{
  "num_hidden_layers": 14,
  "hidden_size": 256,
  "num_attention_heads": 2,
  "num_key_value_heads": 2,
  "head_dim": 128,
  "intermediate_size": 704,
  "vocab_size": 6755,
  "hidden_act": "swiglu",
  "norm": "rmsnorm",
  "norm_place": "out",
  "norm_eps": 1e-06,
  "positions": "rope",
  "rope_theta": 10000.0,
  "rope_fraction": 1.0,
  "qk_norm": true,
  "attn_scale": 0.0884,
  "bias": "none",
  "tie_word_embeddings": false,
  "parallel_block": false,
  "init": "uniform",
  "init_std_qkv": 0.0266,
  "init_std_o": 0.00503,
  "init_std_up": 0.0266,
  "init_std_down": 0.00304,
  "optimizer": "muon_variant",
  "learning_rate": 0.00488,
  "lr_mult_o": 1.15,
  "beta1": 0.93,
  "lr_head": 0.00339,
  "warmup_steps": 27,
  "schedule": "wsd",
  "decay_fraction": 0.31,
  "decay_shape": "sqrt",
  "final_lr_fraction": 0.1,
  "batch_tokens": [16384, 32768],
  "max_seq_len": 1024,
  "doc_mask": true,
  "train_tokens": 388300000,
  "max_steps": 16472,
  "dataset": "wikipedia_en"
}
MLP neurons of a small language model. Each row is named by its layer, matrix (gate and up: input weights; down: output weights) and neuron, and shows model dimensions 0-127. Each number is 500 + 40 x the weight over its row's rms, rounded and kept within 0 to 999. Numbers have three digits each. A neuron's up and down rows have the sign that makes its largest values positive.
After each neuron's rows, "fires after" lists the tokens most often just before its 100 highest values on Wikipedia text that the model never trained on. A number after a token or word is its count.

L8.gate52:486433470500455493458537447523468560474449487481459480489486524516530460517464497482517518526463559509542488509474451461513374516480477499486585448468542410507476510537522526473465450523509553553469458408543498562459481456517477400525489442533554528500525484482484527479440470467515501456456534548484471510469552480463479557498481450510534517409479447552555543514512520557473507447500
L8.up52:507467516505491570422489464486451571461497465525450491538538485473510421480477434424598528487474465458555508521525498501474374471545568511486500493419432568542481560453574425507495469514462431451459496426533491538546492454501442498501565492495588527516538494454466516479423454492546542511528493543496438526483513503476475412514477519454448495495457514535483574527498574494495469464454
L8.down52:558521395525505483496580483586589475504452541474522535536491594469526490516513505553504516480511543459523494547460534461557601505442468466465497497486475532471515563476476459429503550466443479508519450438526554540506505452554559506490512527533525516484488479482520560473518505498525519539513474445470537498528467476540491514544590459531566522487518562482462535469518505444469478566444
fires after: " |" 37, " |\n" 12, "|" 11, " Sur" 4

L6.gate30:539557478502409456472503448535496449509531505530457509453469494527438482546547493508568499515550465474523409546468510461535516564491545560478519518491483480485479515552500579431448515489531468562551543514557450486489486506489511509611502553427500495549529409498550493510491472472467581564515525458441509585519520509504462484438489491518490472491484447529555452572548454550435415506493
L6.up30:488534500562451571469505498485524507414484453533477516480489529462532505561488567496525558486488511542490543468521492511489433591487497564479537432499533491518503504471487533517483504460482516492532536520505458502462448465542506463396547543538439471501533466513577481533474504488555528564542519500515445518501488546532424539518472518473483530474507550596495520458489593387437547451488
L6.down30:543459458507540557524545511570459580457530518480510471469481462524551535555470540480374464609483515448516470434442504473492547500569484503516485504546485501515525594513553528496581462569519542500495498501506444470489491528505553516467536518515525493507418424471452475491512419505464541495455549475500515455551546507461528511515481547459519444525522507448489394435483488477483498535480
fires after: " the" 43, "″W" 11, "==" 9, " on" 5, " as" 4

L6.gate20:515468521479419578476514558487484494458513479529460496469416525444524504476474521426488457486475519549554537457484558450525523486544531508501582480495500534453503499517500487490498480505488514469546480589466570463525479522530399412546467493518544444454518455446501517470471472461523629517503516452597476476481560532473519582456514458469509452514542536501511495556484473498487475481493
L6.up20:486526502446522525597448483511445525538490510462554496463462536404506526552530539448588442478486489486546431438488498506519495429415493473430485482496495490534531500598477536452491402439497466558548527530449402441534485469499424527538543542475440517484495495498497484454473535485550496466505486419546504456469511487476508506487525493489513496536467540446532561504504504479507517463481
L6.down20:543515496529548478443518524496555472446508477473533458432438473514452467470517508515404521524509575552507501498514445481495510496512502531549596468574487482433497527481484476486486534488502537515436478517470550487511513438557457506551551466480517486468514450468560524494496509371509470459531480513546510510560524511508541479435524473462519478460428448557447415466451510548543452517519
fires after: " " 53, " C" 11, " G" 6, " m" 6, " M" 4

L9.gate222:525531457464465461505417503490513524469491539347564505489619486490442432506529461499489453538437515509476537486503476511503460524499494528494486464412429614506624533567502430506520438508531466511480471532536532489467573513483441513529555523533535490509506463569496449517506524552493463511569456464475410475454498532554451547477536521576465492536496536515478544558522533462472469532504
L9.up222:496479472440517443518430554513464544448473475392464507508462455439450480391467477482421488584431571513525567512475479536536480526466486489509505430504515475490554483492542513522439495507454550604421578532456541436550508533429469519512602449443474521531547519497523496556471496513508461516496494492519510520491582460481522522545489488486544561494461499494521548470521511508511452538423
L9.down222:481511455479497549538468501491519601422484588521588521511462558502529444531535479434479535453456522496449454416479510470540419467530487502522533525442486525493485510480446481483491441537474529499515457506451542538502495588500475557399489547470518494542384484564550517463522497477534529489478552560488506418502478556493463549499471474417490502567444463561495452526489510533496470519496
fires after: " " 49, "." 8, " end" 5, " |" 4

L2.gate695:528469544486516535436490555517494528525468481510512505439552512504533513490528473507509476536570490532482480600579509461561545540493499530480553580544524515492528496542527483483477466508545494450501519497495457434554528478447513485464483530497439534507500465497435506469554539473544460461481521456405484465541539432524466498518591463526496553575531512454488481486441523435360494457506
L2.up695:521499510497520494439470467546532523529487496449543484469511524546536451468535508501555485556575493527509489524524485449541567490476508546531500574524522513500482488420481489447478496477580515488517523553454501461501518478429537488426417496550476492502515476516440483473511541469513465453425394440412501494479570475492480445491558475526501578545505519509506516476482517441404485504505
L2.down695:541562517509497516544507532549542389497479485517507539502498471474436501493433443437496474446455517477481476426415465489514435469495476453447481452558527475508487467454512462447447584434456591453442485516512493552565527547511556536554494568480500499564516558454517481533423529549484491466422490527552497567436507546527470514507509543460530442437495485465593550426486484502499551537506
fires after: " |" 19, "|" 14, ":" 7, " average" 6, "BC" 4, "." 4

L6.gate634:530517541466501503464539486506453520495563478553445534520485516451408526569496546548510527495557445469544535552508511461394453518484506562523497552508510538497496468566481568514472566489555482530522486453493501531482488521534501479569473546467485506474514477482550503513498549451524467570549447433574535570557567504496469497431513507502516497484505409461506579549494501499525465441460
L6.up634:504490490533489551514483466525474508516473480443498412472469576552519486470505437538539588459535533549495502539506535534543471444453404480482478506566492482504479572492488581521502461455455578458573511512522450511435467458531556464505466542462498557510464446510481513532419489469433433539445392507501437505499486492495424478503476464534507483488523498542558606511553479488438427506489
L6.down634:447552522525550510455470487563486522439406478554506617455470493468510526477459476555554528469439444506474473529504524573524508468528587504495460486506496508525427505511546460540507477442503515530516507463503478465526475510457448432510496421458554481525541543538516582458491464487515506509459484577480531480476535547509492523532543518485553517489480508530506451517430510501421498501495
fires after: "-" 24, " (" 9, "″W" 8, " as" 6, "DST" 5, " G" 5

L2.gate600:472496542484514538382418440486519579449537492526598533496543541500494443541544503477489534510431477521531511455497562486526461474491468461543560502519536500443463503568599470473514518487463523535484545534610560458480471390567434500480513471480565546578471521524422487550513461440570551486516489463508520555506523510452561471451527443452507454480478439531524471484510461517485475483526
L2.up600:468487593442481511471467408454460548405528472476494569491513522519467552529565525420479522532523524522493469484484519443551483428538532535454496450464460459505511544522548473451475480504455538465523520548615576484471494459525462483508496442472516522557416505511422497525584453468553539466530519471524569537439487451471506496460531506449483506509507457493476478503505546488461514523515
L2.down600:477549466540471559549562510510484492497515507518427506424472445411521450498457469470486469458454521532473541523471469534496480483475490480532534546513517554505532437497449530494575537516590479518509494508490463486483505551540545508446465530487521486446523426530541496517452540506479569518536547499581539482530505524564458499568491512535560452431449453429500513434518492517527475519490
fires after: " |\n" 31, " the" 9, " was" 7, " B" 6, "|---|---|---|---" 5, "ov" 4

L11.gate418:518527476478489438512430483491474495470471489478517530567543584544502468473530504496542507490478458491463516522508503504515504502495423487460479488446452565485515604496468502577480548471506478504434432510483561559511504524460477465372462469522487543536537496514529541509477543558474496480517475521443410509483462518474551498519590486464542490514468576514483452478541479513446537554491
L11.up418:461561454468556496556530409462526503457482434579594555526574444503490538525538502478520451490510492422507487566455474432481504440536460476455580521508537503525525539531513546511500526475501526579400467461480485513586516536434482442494477529442473541512589542562512482515517535598492531536564505522503452512548446571438504502549514498528529551552523509438456471494550524527482491571527
L11.down418:484457472493581523485490561455543504573445515522506513415443450471493492479454490494560526529555442544496442532580567518547526502533527505569489504552480429466496504489547491465460429557538515452523570513528493500499500494533466497551487485468562495495502451423469499440435478411449516523453515466570560476507520491559493431438441472551461491397533482442487482519464525477540463434512
fires after: " " 44, "," 15, "–" 5

L7.gate641:536499492453516515557492412474516520521547500452519501480445448537505485503549516530525504498464485534474511565456537491469372534402536499480441492534544475428473544496518480511470481484467461524537409480471511486489465534488416553508478530533500454546534389557497513528480484525476461476537542493493535565509526479512508481440483578487508525504538480484547531487464482585490512521477
L7.up641:479494482555460524506508437424556413545495489512491504542478502519588442470536471530487523460469636525531547525528401516497443522539538500574479533454485465507480534504494526519496512491548471512523542570499545528450516408474436547542463476497488446526535484491469452544494466449559515502565517504431494564556536526529560439408477539472434466496539563438485479473496527509481541520481
L7.down641:481576577409500462524524479506431501468455450487530566402519514518504467536435519480463563519479419431536480500420456475478547510527461481495495449492475481582482522508491535506432469496426503460510486469508525478462445509472474490469526545500441496495513518432596471502489591493508467445526524541538505532497525514501510534552514518480558565437515479556464405503395439449435498539462
fires after: " of" 35, " in" 11, "ed" 6, " U" 5, " R" 4

L6.gate609:566458510475460535474568439498470547466479516458443504547557523448531475577499507495443507487456529497544480448573439450406535514518455487479497495519583449556478551443486608500472510537498523513568542526527535520546493503566459489493463548527510506551587482530462483430448498494537542494556463506449478533485489510466470536452513538495505476510519523459529445495461483511440519449526
L6.up609:453549512553492518525506416471535472519514504488538524596496493505474599557498499552565569433471486566480521471450531450499477505506499547463497514487511548499473459538494444510493466498489583435521562514458478497448464446527491492475558438511548534487457430475502502559444484461487527489444521574487425508530484538500547468534548506483494496451413427537491528501425519450534556471450
L6.down609:515512509472512455503452539487442511521446520491452492444485496499458450463531517450463429504463507507406442553485450560480471479477539516547530505511503528508489504456482515483497525493515521512456552518476483502517514550488463525511470549498418508469530545428489515497557500513515459548554542531493497465479530498602470520497501485519452514507518529497488483479385463457515449517490
fires after: " |\n" 31, " |" 22, "″W" 10, " (" 7, "|" 5

L9.gate578:477540514510514462453462447424462572485469438517559553516526474427488509528554487487546424416511527492494538482448521489434481489493498464450531542493457522457502520496523537462486502480493480469463542497480512419518516426482512488511479416537425632528585505458435479482527528493511527490474558483469502425496540545533479515512493471451560487495512578535566517464555565468475516517479
L9.up578:516427516522485486474478524461490543466438415554512559469530523509489607472523536527508500492485558544554578519517509480490484476399452472503575463469564509505491506494545521503542522523507539495466489505464587565534509483490527523528475520489534492432451533526482512530442445462469441484524452444519523423522541484488514511514452467498566453510465487531471431517531501515505527582539
L9.down578:563471494511502446502490463562446569488510444504499466484536543491521474468496529471525497495542516509494497557440503473481495448557528532487501524550473534514490433518461497560538549470556530512392462479515470515544511469471577472524459472481528464481491381517514538486426492518535451405524487543480551527535518514540438513532498413446425510468477442551497522470484514449489461532553
fires after: ":" 29, " −" 13, " " 11, " |" 11, " +" 9

L3.gate595:503490536545539529508506451485614521560508484443535561500525486519517457438491500482440442436573506494494490511496576439531503385453526522531502462472541439468466509461523498485534439468445475574486423526475462501433483457492464524433573473469518484493512555567498482557450474495507567503555591475496554555470507443451507509504444468436488599430567514466506523489537511471441509506475
L3.up595:543503404512491564589478526477507480474467527513551508520461519488541508559493484428538501464452450540504551536496586507484438453495557467503553543473580481494499562480395516524528487543532579537542523533420461533538472546472443480575514481475532492499479603522502479478443432572539517511474555431493528425478431480463427419520508537517484512574462477491501570541471519532545506475501
L3.down595:511473553485508487506543511509471547617505442555523526531516521494481499471442536515448444555538527471544533525489492467451555579485502480489513515505446444451450486550545485493471508449454436501487536455486529534452510469450528475528527430512529444464512493549582557502500506489526462559535480454463555503435521474475507494447474508516438485477570470478466495390495465450480497526472
fires after: " A" 20, " U" 11, " R" 10, " B" 8, " S" 7, " M" 5

L6.gate478:501521519459572473523576493442574488518521528479566450465498479495486548456497483537524606524482425529608512495458498529511498466468561534540517420492427590412517615508486581487493426468521538463481468536530485501418493520514563534512408490484467508489492457491515540572506443503459483414475551499510469540521544587414455489592498475533469569517463461469531480490527480490484435564515
L6.up478:512495500530513429547512493447475460497525440489445456483505521481559464459494444460560550495573498478554594545443503534448487491536528574497491484532451540465545520542456493481486471515562440527511507503467477580509400565473482492516522490499509441552584481469485521484520484462509511446482537413409495479494532531516495515494498485539498552549484540426580495502532453550552431539510
L6.down478:470498504406538512519548493508512473520526584509521444418467424458453487505526450538566476483459450443578501476514493468536507498510478490526485414538474521545509584496514525480498559537428482445500517600548510494431496528461503500485524453460475528534522478488500527585419479503511497487472496463494514510505549558543455527623511465503524522438513452492539551526549545411518533475529
fires after: "19" 36, " " 20, " the" 11, "-" 10, "20" 8

L11.gate535:463468488513547481463511529505498512491548470469572487497515523498576505493451488473454433533555506535500528420509496492564513486511473528469529535496440468430473430499519515542474581477493515494530455417502506501518481469489541484506481543501487536478535497523407519505491494547497473448491515570527494557453507527513550421516471458457564506487519468513476395560490561490461606523473
L11.up535:510456458520524494570512536545482522535456501450513529504509513507501488487473545496575472552497484461462448450522466491539476534557427538525559485448480458455485457521514459496438558544461482447560432528500468552498475573509563511510486482482571507497499449493426533489505500519549480391549578551518460550440460505584522450517508477492514473470454447561471404508464517516477542436518
L11.down535:492478549491510570468538579485470533462489549518591485485538495472559521516514506455530459555510518452530553496458523488409506504498530540558466493429535479494503508480502529514463557484470457482500504421566528502509427463469510414476499415455488511541454467576421457558508540528501493433501438511563482500500507502497512399559542440504549505478435534573489447493508540407512495444476
fires after: " " 25, "|" 24, " |" 13, "–" 4

L6.gate523:499470451487440505498482452497529540443480482550475426537499558461517473542514528481517553538496552484521524571491562523499495583474506535472531508505550462576553461513471631482508526497570519562524499470523437518509471550465488501551561537546536509494489491586455432454426486504430452545520510590442496499520507566503509543444466518501467514462434487426508504567467452461518516469559
L6.up523:543499486549522451428491472479433491500492476557445530542463461537553460555546520576526446476426548544558464523517516498466446508550494527483438439493487527454466516479445506487503473428576475537411560516485523522523452480564540445482438506487493510458514477468485577488502494516540457453448551581532518440482495502500554486463506465492509497485511513547495533438526563487612502458490
L6.down523:468484489535575512549471419510483503518425551485506493570482466497456470532389510496512514478510467495489480423396453506470471513514496490498505540506454478518504499484499598543520525476487490437443482474457498530543488443533566447511533510512491510479497493542501426478514482513538503416459505478480543518546525532496504541488488504468534458501527479487492470552499447483464518524474
fires after: " |" 57, "==" 12, " Date" 4

L3.gate610:556426472498541488453518423424518502524495529437479552539469522537468466471469430457479504574602506512525460489413455427476504520532550513460490495536484466488495601445509529521492565489501503517495490464468514470509536495451455500536476489442517479532529529472436504526496486500466456487452478510504503502495563464515520492474594489488560550469501463536483510458471584557497559471485
L3.up610:503444484509557478482474504487446491499481500481521462498559488462491452522524531470434495583479442512526481517506495541458487515556454508502518587442514466521478501516528566524443502528535532547578530543507526488488576511520503516579496534452547454523594553409423557539495489508529435484504533538455426521456425477526540541528531554547475524500499530496525481453527543464452553462512
L3.down610:502535467552537536420539460496591573467510505563496506505485575516505536471458493562524546564528507482493450483588568502523500461460513555502413487529480474485459536439467410512544493528480518467456439492510509566505491438566484399465486517488561500533516453503516522512438552395524516480529450499484496535467488497525495403496466505443553498486511479568441523564424492482555551561528
fires after: "|" 37, "-" 20, " |" 10, " |\n\n" 8

L2.gate470:475457434512465501465420491428430622492504454532473545434535525458520444530460474476475525445600532441504472462467467534555469465532604488434482458500531504491504489435483523490585527483474517533501551532460492500545518474461469449521458521498534476452464452494448463519507514487515389432516554503496489467521552487463410524499503468512517472505454536514474449542524527542355513516504
L2.up470:462437441503482493458489513448438567500474475555471590388525486408535444545482499445461541552587558513503500478479499577592459520536609519456497508460559485462512469464543481463561513480503520528496520507511538499536539479497501486465505518475485437467468479469492480486495526540461422433544525491467511454538535498464433471451488451535499489544499499563488449508526540541445491474487
L2.down470:505538467476539519563549513558583447492431498513474448543483461491462525488489557528508393451435436544469503549520473478430527514529428442546510565465503509543514438505517543519475503509514450446447530506457478556466535473507529502529510513521461505486489517473483509422507491512536556475466427474530598578449436526496501497552450519464517502449466463477525478551616442498541484526528
fires after: " |" 27, ";" 9, ":" 5, "):" 5, " to" 4

L3.gate452:503456430445596458516542471485472500542451487523434488431483506471539456509569499507460476465449537504533475514479479476546549534513571491482482485491481513409550535471446534459469482549432449504505450487509490478437392594506468432568597521523520455472496540528535452536486566524488521442447474497432497529423509472454614528460506564517463563483525506483539561468430491467476511481551
L3.up452:540576552573486534499527481492472470505486498538498526560499555444499458458475507571531484553487442526546523484482488517466515423533510429443584475469537486474412502465457551512538448501535558500504582492456519541532487479519471508522545528492485480436502452481565531496492488506403483532480519495567522494465599522367491539513465514496425510465481549506492532488439625550503478491498
L3.down452:444405468496487455560458591550572496476504540510492469508552454568447560542468514443470508398537553486492468555573501539574492505460429523522460463572459496494527496519545453516456522506505455498415464459576481462495492499496490549460488503516491520546512548482414480499504450504609529481574484462450492534561401469538542555478552506472548472511507469561485513454502437486476493545486
fires after: " the" 44, " ren" 6, " The" 5, " |" 4

L11.gate338:520471475515525446464468474473498500469526542515473474477467483534492446494477516485502552496462546552535483511477528541524541516499504570462436527402471476520464583466482434506492501398535501526545476482492486517493468603517473417406434503530539518452487575427528496480392436470430483491530476468487529453477440494495475487520547490480540449561541499495460480501519464497464463496583
L11.up338:488428575515484424531515470424497544467440443508492550479496521611531479470481512507489486411466492523503531535417505516467620491482466495493528473469507519533495501520453435516560535475509478523567567500532471539475480528516515456527464507512501462583480541471478452522504483504475469539491537429485482546491484550520508563463431559438525484492379472481543514496571517467502614502502
L11.down338:518574463481578425527459469545530449560414492547489446524478518494459456502407530472498569480482515523533463505468529546551598546472531580423518531411559496461483549515523447422506508438475449539523556484466506491440511525448501557475490553503489561570526500487531524453471533438497537433470498479489495459519504452511466520542511491398515470490560541536483511508534527527499602508531
fires after: " " 49, "–" 14, " (" 8, " |" 6

L11.gate659:536528572496459466478521492571481497526485516486511559499421542501443457537483503520509558489503538558470495486501530466529456477470492496502552426552558498499467504487464506575495450518522549489507504493485535527440585498493457523526537596470472523620478452455535546443482519493498548501517563509514568521448540486472511500454606498448431522528445532547528446486532500568497531483528
L11.up659:452444556551518553602535533471482501581435549499479460449485475502535536584562487520439531443514501477558522483434471518438506527584484500534522537513467514444499526568544463460461546423472536585524488465515509506440491529470437479517476488521483457463484411497518445527485550548500557500536544490551555478546568551525424515529520474540513513500501449479512468527476497547477505473470
L11.down659:537515546434510511473511440521495552565600470533504501536456448490492518456428534465527551563535434549479423495520512509540514453457440550482486443470459488536481475424426496446506458575492483442488495486517470494465459460464528510404558526519518460476507502535502549439517478527513486505508525489493517484445467484452534414464545545474532521469457520434505522503492498448464502516519
fires after: " of" 17, " in" 13, " on" 9, " to" 7, " from" 7, "ing" 4

L3.gate328:491543534547579453397457460432497504493468461467506511575516481502498543460495467492549571492437510536470502503504456506583503551537492503485520527549522490455529616540551479488512549523458524559538510514576528474514569481493399481507485566444428476545463524539468479431487590537536540507474469519463544557512522546540487494547503553528479472491490514527488528585513511492502442506555
L3.up328:470464471521560448474446517516515499481470556423448556520509490445544424480489530477520532515429497439518573631464511511558494531466516560519553460484538515530548489497456422503501528500589514529521578521459459441543502531460463491550515499546476487515481547528475457524561493560499562515438468503486521521511584492503467513473488478474520441472491523430487600507469456432470429525474
L3.down328:466541469445451521527513523521550534444511535542496480486471509464520570444580448505526437501462434518437505573571537494541484520497483479532552475526498493509513569450566502462485528493487547527518493477404489489486401469413511511514458492494503507497541457486489554495468583460556493442562484431494514441561499551474491570529503568497502518460496517502489490558484531489541411564537
fires after: " " 79, " |" 12

L7.gate363:467528460573464577520498459481502584449435579429519567484584498518449454522467495446484524465439521507458518484499444452452488495488492512528439427516499509493484440457394455536574521496464480520523471547421538496555509411591485467524483497469485509604597462496490442486494478480458525543442496451506489567421555533446514474464489526527516502551464535413453564522537565500440532482508
L7.up363:509522446569421485537466529470465537477479530496468540490453458484461504564464390443500455499419490463445462502486424431563488549476508558502485507513492473514466480456615488516456551480492542431533471451458472552488513523522504469489501464514494411547508525525526506522468625539503566431478518520492470441489564568487520589435407483485519486517515566503486565530514525465518561514441
L7.down363:428528446561478504523484455462528492441491491431569460557554540484469439470500570569515485484465530478470494479528535526562521524540448448474467549440517566451433460509413529512464505437500478496462480550469511529455455529548473529483483485452493451550547525516456472549469479506562526527515556504428524554516504504580418500485587479509529502469441493570372512531481434400456485488458
fires after: " |" 37, "″N" 10, ":" 5

L8.gate57:431466515494506509398479507483494557503539499487477497513491535522457484481455511451510448554484483526472487489436450484508532445520502515509467507485479533490484535522444488519454533434537486426451519476470482545546452519563529580458526504496463515556535472500498478547530450491550435502523551495490521538555476408559549526486544489509519483562425543506518438548464499473416474516530
L8.up57:467513437517465592526412455550508464444475501457592482478401588542446503480467557487577501522512583503437475530526507438462423518530544470458536536498462442463533498416430466519481518475494483469517537543479511521537505478476456557492493480477520499584544494452450576498524510487511533511466583490519553523552496506500509452480511488514524545484495535544463522537510500479444526464494
L8.down57:512494525510518480583510483487504520539488564503469461511546464463537448524542530527497481434459529525507570507533538600514499467518524477526534459516491519492525447494606497475534475584465557520469474533532525496493492496477499453511487544487540477440529480532518486465486515492508529461500456516488493479523513542419466632523486502516517489534485475500493492446557539569596477503573
fires after: "-" 23, "." 16, "|" 11, " |" 11, "," 9, " \"" 9

L6.gate11:511542505487482408489477514534454518408465489527493528542444505534415496553408519442451532548434511571460486449527447487477449454448450512547510538502421550465529526567511537442499493492528542526572481468502501433462464496447496478401493448503523552526536458444531528422504451403496455458564549498451523480483525533444608509478422408517468476512492462545513470520548522520508511495493
L6.up11:514487501600470464431471450498429527444441493522421523493437503591455482541491491476467466535486486436587487523387610490558551506505447538490498514478512476577472481517544488463450518457512460508444510548522491536535470508505559490527556524485496491461557487484510501458443452451518469433487495479509504481516491486493495469492503533477472487533535482461473495509481537424517436441447
L6.down11:553485493437537561547494543505493504558507469524513503498536539392523479446577358439546496507493523543489504525490471522501537441442469526494424496484427535478483464440505493536547534527511546580442461512522446504503528493536460527478447391523501545574457486564471446538603554521451515479482421495510493472480422590523496525485484503574476586448492504536497468449473497525511474494525
fires after: " was" 41, " were" 11, " |\n" 8, " is" 6

L2.gate697:529497473548516472437512528466541450486508420412505479484490538482552537488473530499520562537445485529532429497516558497447522536540464528454523504487478460442534524445496538496472482587485464496470467500526526457445481458527576533528549477483533447507551582499465436523521490499475602492573462474461494516542557517474436484451514481469536578460569526404498528457440510511433491529541
L2.up697:442552552503551534386479586469540460534483505463428472522501508578550510500462550558449559485512521533506454485501516475468527506534511516495473553532509455465502500418484533509522530525489504510536526489501442434428449476497533508530472467558550477525570528524417492540481526576557437512511440541495539520518523443562529487460552436474508469503464530455493481491420489510528476492554
L2.down697:488478507493424509551555513498526521489450487526522514507547489491487476460573499454509530492447515470430487449473462438511481549469549526534509476487471574547472515520540438475508452493538498506506483492471543496523475529454482456492544510437479494537475508503495597403498470541508535477527518493479505468549436475503485494569535531501444487545515512505495469453542464484594500425413
fires after: " |" 28, "|" 14, "-" 7, " U" 6, " the" 5

L9.gate157:458515488493496435442463519435548485549531481474508572437512525540416584484457562497561526537505513573536521521548514556557543485557535506472543508517427561482518539566459529515520483501459498528475482552483506572532460571461546484512542384488468572513570480522440545484479460566506507477524486407464543585524546537504498596557535428444498555539467552479485474473508530549488435439541
L9.up157:482501480546466540487495516425449484526500414461559511515514525493519545508476431515513538482545520528536533520495499531493515405494469469541522546432571496482433530494531483474515521458523497521499529499507511500497479562516489541520482543417506471420485466479553512553528510541515555504511489583539466553507478512513465370534557468505485436410452511419479460542561410479494495516482
L9.down157:508486493443419499504504500523527474501579458473506502544517524502491461510490461559541584489511415450532533492525483443493487547492600488515476496554473482518510551538525500513536517538483496499475493480502421467442496472440493492549556497443447477483534465484530472536580477531523480426462542485484451513590461481443443584459538533536483501521585514443493590483524518580572459477484
fires after: "19" 42, " " 28, "–" 16, " (" 5

L7.gate439:554509458474448539469528543433491526457488497530447546501547511506472432553537502552467560466499436530497515505462533551469533488505503513441523547474566443511507504551489514451472452522492473493456450547474544570453489520525519554486457523550465528512533488546492500493532527575515475537489512590607469506447498469490503442523475499549372451548399469437530498593503387472447480532483
L7.up439:505544528508535531491565470460538485554556509491453495561480572482565434547445553474514480458467461494513553571566526533508502546491478530452460474475524521524489456495530576556479483492475529508497458543493454538525565503418507514476521464535446537542434486471545445560509571554550522452555502560492513463479555537523563534533554469524492522580505509526523471477555513479509526484526
L7.down439:503547421587410459463527481469510467421457541510521544532552525581483460492540508506477481524527484550521486445483434494540471515536548430608530479461461520600471561483481484546546479512544460475516502501522472479582491492502474517476531481494529437504530420549462499479550434533517496470497540497551467440501532432500450484539495443497493486454489483433541518542485512522516511489477
fires after: " of" 28, " the" 13, " in" 8, " |" 6, " on" 5

L6.gate677:481560533502527526483462503430538455516458494510536541502569537442531544530544523517533491469553532457497489479453420497476455483522512512565500540540514519493531524510478570460511470460486496528528485472428460528442491575518563447606473476541470490552522530506515433524473519470427534477572446520497508489443392527541435549525490491483497479487481555472594456521512569498487538506445
L6.up677:519510475463498470505501478491542506473523544482546466484439481460485498506503440540442451464504417563464508494417546590514525500511469496482479575511481504529420486488489461476497488464483587480478485585442500515493541475455537491511509516510487503457542480522520476482491487466536494536480511515570547471501505438477448434534463491550462579462481548584526465488487449395496580498522
L6.down677:504485516572530505411480510507442479536471438555483490541538512501492497528516468490505566535476561486518471549531558480474541460498507509519521472557458496525468508458489500529520477553505481504537492473536538477500481481475491486478485500508567490490468552495483580501539476492442448550498506380534463517503542504536481484389540517456521431568478484460457627465481577573510499492477
fires after: " (" 26, "." 17, " \"" 8, " Quarter" 7

L7.gate315:535477591508519531436424470465536489520417498535480523504407501499499512508519534524514517561494534538482530497550489513448464421496546535565526521480505517497475473517473539483456490489492465516524488399519434442501502604433526505582453479516473491505525508560520506455530459516524570524531523558444498549548509446528574508528616535499502532445493512499489511486436548487436455528396
L7.up315:471580473586535527490542505468456527475551511497508511490476543485452496530490558523496532501461414497559440525460504521478521534551559425509492507553477466474467498485468561493533516438428546555473526498555514524484480460624448591553494498485450531518501507562545498501503457529510507502497488540518427464525533474510489445525520578395507451481514480487515437508608453454472558557514
L7.down315:590504494526480498508406477494533565485544532520569538458376483468542481482540505536470515497591490510554454453515457498509485418509503550428518473520485523458461476445489560531471501510485489483506505453475514468458495558466507451534450504533520476484526493516482492546515514506498565453506500479497505520464482524524492516520495508438526600537568600458518478486439557534467518427494
fires after: " the" 17, " re" 16, " (" 13, " \"" 7, "." 4

L11.gate145:487446550519578492601546551472542573508515565472452512454484537531503509500544520504548542501488527572565477457509503487554462559443549534457581487444451487455535529523532513547499451464485550544450556465530427491524510511507477517470484486577472501466521473518504493481494513439493531485515481471507605449480490500531507556532499515475408447554473468463449540527467500443545467467503
L11.up145:531494495545498555519533472469492474558469490483531480461505464529542456456531467444477505410523483522478484537500521528491553503500579507518471511549471574540445471427555504518465535447473566474525544467408484502467474415504475517494550474495559475470435551521464507498417441546527507524508499572487522442501543502518500554533469500504521511490462430528413554525534510509543578441486
L11.down145:478443507489539561405478426542465547558523499488500458546502492537487525505497474545554441505459514521486462475524446451554471528561478440499445520498540428417428561545456475418540509601488455480471514458553495453475455487515601522552479489441488515502485481430456517448471484492556530445478522510512523532544497492475499451455505506529492597409534509441542493537493537531503502500477
fires after: " |" 22, " " 14, "2" 13, "1" 8, ";" 7

L6.gate367:524436478510479534502438509525479487571496518466510468517498502486563490458554500523503535498445537495544478498464483544544473489436542525450531509463460448470453514491487530509498493511539494592534382483480482415515487487522360518551508535467516384500445458477520496495479475484583535461537478457496522477463504496485588512515532439509539507518507470446475507517528399469449429517543
L6.up367:518580471476563496508404536442504538484540515504530516583539509506486486475518507479476472450561500430569622477538494506478489446542513469491516467438530496498385519547399463514511496504462512417557547570437477514487507538525537556469553533443498537483569527577441559467459540516472481501480546522493524443466483492499413509516522558524469558499540484533461500569439502496546539500489
L6.down367:529435539516491569488481486512457533443451504494503522549589467517491464557478527498449499456460469525447475514472484557477476567523518434506510560550507500501536568494565514461451508506579598528458552566511534517442491488529528545560512489475497420504451491527536460479515505499519509501498528567540480537539507608492512454513520583457460442549579474491471544462515543478491408512491
fires after: " M" 31, " W" 16, " A" 6, " R" 5, " C" 5

L7.gate90:443468541465584494463485526528477516422454455514504525454479578475444477522516562445552479447492546500565479579556522446502492519524463471462564527455515416469563524467544539498461406493426520559522518459492482493497474501537468545506467498431442552447414467537541510481496552512502501546492506444490550552509531539537496517507489481499516393537405488494496473529595469522520518571527
L7.up90:500496498553468432467527589501495490601488537411452493477521601485482490558542463543515552463440480549524555540495448538508531548544582510475517546501499521420465479500546524530496553488479459480539481480519505483571484445492480523441555554510485441432464459402489618542488463547500621495491570549505479528490530509468448429516510422520479478496513471528491462504478543545525484477544
L7.down90:506484490461543444496559504524452495471491520566504499551478510514554530491463494485485493546505568504525611461503575464478522472513577541494507494502492421460594495549469472486496475554475540580517505561496553473542559454543560509501535487487558543425545560576522446421453465502452397473526486489527480504505456554485533532453443541568521500551506510450572531534520436525492522551509
fires after: " " 42, " +" 10, " \"" 8, ";" 7, "+" 5, " |" 4